Part of a small language model's weights: 10 layers.
MLP neurons of a small language model. Each row is named by its layer, matrix (down: output weights) and neuron, and shows model dimensions 352-543. Each number is 128 + 24 x the weight over its row's rms, rounded and kept within 0 to 255. Numbers have three digits each. A neuron's up and down rows have the sign that makes its largest values positive.
Before each neuron's rows, "raises" lists the tokens whose logits its output raises most directly, leaving later layers aside.

raises: " its", " their", " \"", " a", " the"
L5.down23:102105092143146113110153101133091101182107113152123160078142171176156140134151164126139122122108148143117106145092133092142146168126117130134130125108120113127143160123119129120144130188124137103165136098138089123142114096164103143142113114079152108181127126135146091158107116133133159144078129129093105107144153136129111095135118168155146139144106121123131159124083164096162169097142101103124112181138100155144141149125145114116143106110147136134063114131121138120142076122129109159102119115098142132111105115107139167106111118145116160133123154106139096139108097103137069141

raises: "ly", "ians", "ily", "ually", "ically"
L5.down59:163122153091082142097089163157144135109136120102130145108109151127144119131102130130127117138104095168139160150170074161125105099100120164133109137129147164135118149113101150142110117144150118117123124120149143115155135085101171114118135122113089140143103178120142146075093096130149107154184113174150122113089146152117100106104110115127114161150173094165131120160132104135163158099104131137132162101115142150112121125107153136115153125133150122142164150137112149143120126106136135114126154098146149123116113105095152118114141121117136118152143100128127150131122128141172120121

raises: "ist", "port", "ists", "loan", "amples"
L5.down695:135117168093160163137146075097142135107097194118137111109138161142110136108106136137156130147131146123125159122115099099152175111098146107096144137120164086127169153151144134066114155128105119147102149085165099157106181172094143134112115112122116103116157127124176114125111114177115135149157118125155139127103083146095127129177057117093124116151135150101156139109113119141135132101110121152156105154149162124137157098107131186107130149135134149131135162138158152133127156152105130119079133146126143141142102152129116118164112117087137147112116123102150138143123148135140148143

raises: " of", " the", ",", " from", "arm"
L2.down494:098113083119135140121183120111122156108073100150117118122107105139087126179143136157172120138111100144134141131098120143135160123082157141126093066138131127134146134108146117118132125191129091123147107117113115118154134155108103111126120117100145152145140125091142128115115131069081123154159152133114144086153158129141076118095071135100142116101132126111094139140135121157151079119132150117131110149125128102139115154123094134122128187130157101141125158142154124112171157107151121095105162123097146133104092127115166101094085149113175131108140104134122158131109114169120111150

raises: "Y", "CE", "ID", "IL", "F"
L5.down1013:150139131145181120146123177149131143128112147167139141093125071144145156120139105132121135134140097135125142150097118120109140125112128135123087132144117131124091149094126124152133153122094156128159119154170132144115121109105136138077137170094080093154121108148118130100081098147161131124110079108152167183085142156110145114096066127099123143180151133112095143115115138125171124146090116121149126120160153127122113136147117092160122128117132138094133131148126149131129140109131114125138139118135086107152129153119134139140105144129154108134100142096167135097127074137118139138

raises: "ity", "ous", "ities", "iness", "als"
L5.down673:159141139105119105129124132123114102080101141107140082090156085125147149141083114142176150139127125113149148140114154109142165095145150123170152109146107143132118098134136146106099114173109138115150165092123091131104121119189122147141094121123164164148169131118134104116143118145166145119100143141122129109159129114123099126130097118136131092117118144156165102083160113103147161141101118134147131162133084098135093125153141137138123178145125148187160108104143136125126171120119125180164096134136127096164107187167186161109136134134166140124108111112116123139128174131142127164

raises: "et", "ital", "ests", "ient", "ib"
L2.down363:094112093125139105140164156126153115111153131091139151118156109126176137129146100156140091133129114126103115117119118084155135125123175121141171161145138148147098130111122086179125117174110149067121119146127147178117171164089142110115128109105163152115134093133120145089133105137125137118115137091118174125120095133097124112100140104108122119097102097168155167153132106118138152072116145160147113175103109120118165101100099162098124121137140131103084124122142158126144127128136114167091141125165146138130155121105132211148117140098110137131129122101188116144110137130145121093

raises: " were", " are", " include", " being", " have"
L5.down1293:117152085111136121165146101127170112146114119150128157086114119128126125111138125123146125101143092163110053105157143115134113103149085141087139152124090107090143139095172126132124102139132183115106101097099113111128107087138123120101123145165134151121094140150113126164103082097124124122105110090125154126119111135133162124125135100143126125109134113114121131141119138162142134117081113139157108126138116113140134141139124150157114130127104156150105128159097137108169084143106096116071121112130149130129128094089089096087141099163120091154156148109104135133112130151106106189

raises: "====", "===", "==", "The", "   "
L5.down1485:158137121139107107114134132108139138106104122120148108127144132135114109136119136142145123133115129107171136128143152195126133100088139090150111130078093083121152092162088137156107101103128127161113155117102129156110153172092090108140147114145146132130104136120125106104178122107135088084069166160141149146135149125119085164150119129126144153095127151113129115154126077129080103135062165091166104174147090131164127067133151125153117147179139111156141104129115130174134131130173152144105183153121117109148138160116128143154134164133143137138116146121120145156147160156114143109

raises: "s", "a", "y", "ized", "ize"
L2.down1042:114127103132119098106128093117133125138113082113096151115133129135149155136155113096149136142115091155095072133107124127165144119108111133131117090168111150135161103157115107129095141098142143073117146157143200156130141130139098161049143120137112162092079142119057131117133132094171183098144130127081093142124142156115179135088097143093163162137110119135119178150174124138126145145131131133119162119109121097129131098118127137129117139130133116134187094170143116180114145132106132112124147146180125123130080142125139113105107167165162129110139137141158131139130125144147124155

raises: " However", " Instead", " Other", "\"\n\n", " On"
L2.down169:096140138161145130117098145102090113155128160128126119140169143130144128168154133082129101089130134128114115155139109119123069123161069133118164141162146119093136116133114144105136171149149164105121111133149117141098121111093107114082108108112157128082125131119163128168142130106129151132120152144099129123129080148083184090172086110096087149096125140137124122100146118138130146132099147134154118114108153106085136140126137120117093160081094078144128105085120141112122126114118128107136117123134157109119120107131131102134125155146122160149138137099124112134170124174105120101

raises: " There", " They", " Both", " It", " On"
L5.down311:140140179095145095123109149106116096146127130144131128112118114104111123114123116096107147147126123154110114132120119122135125119145142107151134143104142126126143094105138140104156127130145149125119098145174140173100118103090119128051126128125125129119131111121123137156139123162120139123123118139120133141115111109123104106137105160069155087147131153138143130153117113118124134133099147160134121124129120108166156124167167130112133138168126079089142122099098144133117147127103108109117096120163147152138112071104146151139137115159151148148149124069112105131164129111129131194

raises: " term", " terms", " word", " expression", " practice"
L7.down1520:114113169160171160127151153152126082117127145174166125129113113129133119133106149125133125134120117127091146120125132129126125161162163108097155114157086150124114094127114135142121166107086120148100101137127156141087123156111146134095142112151143112122114130114156154121124119151142111141167167100141179151086157131106122151133173118134134139146122095091152127120131138102116127117133126117169130110135130087105103132139112127157118137155121104165111156142087161157138099113097140155115101177178200163157162157111121166164108142096088154122162093153095148141123152139151127137

raises: "ually", "ary", "ically", "inal", "ily"
L7.down291:171202144163095151105077118109123150138142088092141115098159088112129113162129111091112134123136122155158128101133133157091112129126145129119116110164123155164151115099105143132125116127136170124094159141133127129168103116103139127103122168149137092125130123119132148145145154144123144119109117144118139163111148118127127133110137167088102160141118116124185189142122145112158128127128136122113093139173095093093136149106141129114150126108121112133105149159091114122133126115161136106123140108141150147121146102110130172148127135123113106113111094116115116129161132118121139102

raises: "ari", "ati", "ales", "aria", "ata"
L7.down637:138117113107153140105164128128119127123173113135121103131149163143133173074132111150128108143136146144163137099075108135142117095181161116122119131131126104129154130083137159135124100112068138146148099133158106129107139111122165126139126109089153146134139151139170147126231100106126155141073111118162189118078117131125147153130107110140158159124103166146140166145105108108108139175165120139123071122147103123137127188142123127114118097119157121101122159106114103140165118144123094132159134112130124120072112129098102116125144102096138136149087138085135145103130100142099086157

raises: "0", " |\n", "27", "26", "24"
L7.down181:118111122132155160117105136128118085106192152131122145090097109140119125115173127120107108115125120156139115122104128131106103103124125113126138148120107125129125162109093139122096157099132115114147090110130140127107157144133131152155112161114104112094115138102126131100136117167151136176125122152138105099123113140141132112165091101186111158106130104117144101152149177150123146125123157122110112117104113137136147126078125122135130166058136128097114135143091148146137145146150106138117126144071128158117141101125136139141121119190119122120125110159122117139095128139125152136

raises: "31", "30", "29", "5", "7"
L5.down1070:147143109133130132113142108122141164110123154141179135137103130135103138138145129116078113160062136145112122141150115085114081140110098112139141123132134144064152152148189149145135134075176121089127120123131120097136123122105118177135101108122111109108117160117125152124164121130130111129110151091115147086170127142120105120115112125160134153134147144128153186106116121129109133139179130207115114128110128144167128084125128145104129111124141171112146127119075130142124112133142161118129082100113093122091159090131157141133139107129165144094175123119093116147132110131101109100

raises: "th", " times", "-m", "rd", "st"
L7.down1134:123124197124160172121114116109104141101138105114113088117117134125128105137146158146130121119138100177131094142126137115175100111119146129147090114142120133099097108110139143140150124146121110176148098174131148144139103155134176134136100092118159116104157146063155119146135133130108118123141168141085172108150154164139117148109088145146151122100123136177180128124160126124147154146123175120162109140104133182128115171137101163131084145108128152072130153091076083174102147139138153151098115148135157115087145117152136157113155153139127085133110143116158164115114143134126130087

raises: " description", " report", " article", " list", " literature"
L7.down1396:135129087109091150131141133116157117130115123165091174137124084159164178126078150128099152113112149115132100130153142136149104194143156107083144115082168137115131115136148185107105135145122120141130114120148167148120174159112172143144159162130134146119150146147141135129154172120103129188124099134135133122153170131107131154144168108110130126115114140083102148142128111100081111147148187121068118152116121103129112140154108098141145122121147163161115144113106189092144156162094107119133095120154180167125093148123100116095139097116133115115140164141110141136127061155140087124

raises: "ony", "om", "os", "ars", "ict"
L7.down1141:114162113080103126097167184123158082099144095134154099106129115144108126132093171096154093136177142131111113128108103145127172142144141100137163126110143098137133138097087132128112124167101092096122130125126115075141148128133138143125087121112151127101106106118156135175120170135143113128131114116115137115114121105149167216119148135146075131160151159180130140168143113080117111139134143156141140100147156102099163105118094094153132132138142115139087158136165146166161112124112179117113113140143160138128114110111107158107105153111115177106140127135149116130133116167142119129

raises: " Europe", " Asia", " America", " England", " China"
L5.down216:075134108144100171155117117088051102106135130151137145151115157164160069121106095112132129153142098090123139120122142119158117112131152153130094110148120117110117157140065168104150122158121122128151080149144077180131172105140100140118136152130119112108135172138140097151130123131132130154109154097077071129143152158139124148102099110143164130104153116116087134134129103146150118143127146128123086146135081102105160148118121166117089153120104098117148104133160139127120115100152123128167134117148165088135137122128133110131107128157114092096147151099147144103143114158125136121

raises: " ", " twenty", "   ", " about", " more"
L7.down690:075094125151128105147110163134120152086153111130126139138170153116132125135139123162088110131140115148108130122173156161124123125121111110146098130143124123152159123140111107089114165115116136163139108165118147173141131131141063124131078080143110145120121096141118116133143153123146132104149082149153163144168176147110100112173114127160106102148176145130073147115113179124132133136120132104136194115129112162132096137104137163121115173109138113122084146109144128158163106107116091143101137085113123147184116105158169148146107137093135119145116100102145104158127117146137124167

raises: "aged", "ment", "age", "ages", "pre"
L5.down1447:164137131107120176135102169147150162147154104169167118118095126075149126121108131124104117080130113152143128122151118134112149139112116150166172157101105128094111152134150112123144101074160119095123173100141147151126146142126151119146119112109130102098112141130100126156113117112158115111108091114150126133148130104118088136147110186137117177163076116112104115155136103145104094114104145132077115115109102100114139108111146123131191107162109149143102139166123187111131119110116103103095116147104103141098163095159127113143124101101121117118150112096121131128133144097133112128

raises: "s", "n", "ual", "a", "als"
L7.down457:154098136147163158137080122147132122096130114111126131113159109103115146132139115143142146133090116115127128160110109121106144125146143095159163121152150136120120099151157100111118150125091196110142140117136110118162129162123114134123123074122102114175132120136112152112166154106133122131089088106119099187136126126156096136107126144144138134117128112125134088149149091109109110101110102144099150129115085161142160143163134092120131105142126105122176156172116116132073114120185152137118128138162139131114111149105160157093108110119115113113092133147147176146119112125135123116

raises: "ty", "ists", "ist", "ft", "izes"
L5.down1409:133145114135128170130142112080133117142136155110133143138090144126164131143169151124138114130146160140133157110127137102171176159153127104156167162155111137128152169169143104137131138162160127161121118103141149089070104145131132153128150059130138155117116146133109151121145114120109070119129122120151090110132105108100132139100085123132100108072155114123076150134153048127113099143094151126169135143126110138146113090083150142132120123105126123134136112129128098129133106114109148093158170170103123156192087117154100149134138151113165113130144160125137169106156132149171118149

raises: "as", "ise", "ğ", "qual", "hem"
L5.down121:100106116143135089115127131169145121118150122154164140135125141144084119117127135097129136132092131163130143101108153133117126149127089135083163110138164141137114137101155136122096134151121127144097130125100096151130106148077120115147095109099119068143097093138121115173103131137138095126148126144157155070117095132101093128083101139126132134152088124111118128162106154141106146162163117154141131145094149100085151144097143121145087138120155126145106162117090149130082105143171107145151078126114178130088143127131107134139130127173147131071155094139170103134123139167135151169

raises: "00", "33", "66", "83", "50"
L7.down1281:129088120163140162133141120129141118139160115127126118144091094158122132164108148127105166133132172145127084137091161168138128145107151095136099095151158128113146112120099140158106104108111152139180143113125122077130098111078147123172115174113122150119145114108118120149150122101138132129127120147116122154119172124107127108184105121133066134128144129122129118119058127115148134101125101095115170126123125089119120162183111103123109100144174121142136106107119096127124112121136152150112100095137116123146077147143120116107128111101090125131128157101154175101098128088113114140

raises: " two", " half", " few", " three", " four"
L2.down1278:157127148146142129141138111118139120110147117131117146123178113154104102134124150135121075127118113137114130176107154108162095116143119129077115138149167137111122137136142102143110113145134141118053098127114141119142152110138113160175132092174109136095126125141111132144122131114144125107127099136122105143132116150124120132170089135141134130124118128169169114123115111097174125093139069103105119147110149156135103117142138094104142124153102133129109123154147101108130085139133131108116141088115145144164120080099130127076142110124125135107149126169140142113145141096131157115

raises: " weeks", " years", " months", " fall", " half"
L5.down287:109156122117058155124101144089146123136129109109098097161112156155147100087131117164127096115146073139116163148117107126129104120167117140109121110114117119092128104154203108153122164122080163132129128101116182094114102110172129182132139147157130133101114126132138138119135128133090138087143147129162146130128139140162130154108111115096156107141133131128125115126145092106162164121122098099136106107103139104098106146144095093144081152121108084147126142107104115085171157142154114134104144111152180137151157147115103115092146097158141085149126113156098126141128168146131098120

raises: "10", "11", "14", "15", "16"
L7.down1442:137167105138143152120155082104136107090173147127170140133118131084139136126195106132094139124142124105146119105120122100103093127168105133086147109107140124089142147099133169154158160189057105152122144091143125159120122102133128131144125139156089117089103106084151147173123097174201115136121112120164180098157123147137116144128099153164110083138129146104099147174116142146131116132158139111141145122145137120117141105094118164163146152128116100111165130118124078132128140157132114171134170141105116147114129155124119135126124101096169067152094132138130149173132100123133181080

raises: " are", " were", " have", "men", "'"
L5.down817:148140107112099134142139120125126132120120141137131144143126129141101060121123115087128133159123136145120099092146121143094136095141082138093102185147094111103188156148117112139132126159113152163091090150149135154160126134062123112128108113132152116103080146143122119122117134150132157117138111119157138180173134116135140155145127080142117128109135127117085134127168112159136150131125116151150114133163145103126158093127151155130172149157111107162100098141128125117142142069106110148085139131138144107132147133086107170102131159169128157134153137121104128153126145143145119144

raises: "04", "16", "17", "15", "19"
L7.down615:137167141157102142136152134162142125125099125128115146137128111141120116094123123129149165116118134123105121074151123126133161128157108141136134104104108159114168136124127111129199130163159110138117138123155123128150149099132160152171132088112102119119117152144143153167126101111161110127156132094158164118111156131113100139119123163108126105090110119142147093185126111142137133157138084133123134149148129138151143131149106127139141126133145161123150143142113110120158114140131127149086105138139089134083118174142146120080136136102138114159128142135106126135142156132119128093

raises: "erry", " route", " walk", " express", " access"
L7.down446:158106110148133124102100153169104089120120167148175154135120167116131108146073085165103087128084161141129117138117077106135192131135124124147114108140161114127134117129126126087097149146093071096114098169121125098162145126120129168119126137172084143131144135093138107150148087084075143158151137126132159109112126123118130133130138149093103081145123123117152122179117133145129118155100148152151133116122122151123111126088127132138126168136084117144114130078149122146102118108125117139146160148099161112145180077103171139095108149146159132120144116134121164121131140087142148092

raises: "ever", " another", "ce", " others", "cy"
L5.down731:134146150105086132100125134141168108137114134104122126104098123125162129172113114133138092091139118114139107153161124127138111168095116177121146097103099168137092104140084147137110099124152115130116104115204161137146105137166127130138141175134107142160152110139122119116102100125136137130140145162115106138135151140105112122105177121122122128155116145095133066121110118122139136149121132153164103112105114145172123127119074129130171120111099119151143139134210148095078120155117102146134115126159145103157157102122125136126119142134114081105199134125114100109129108149146147094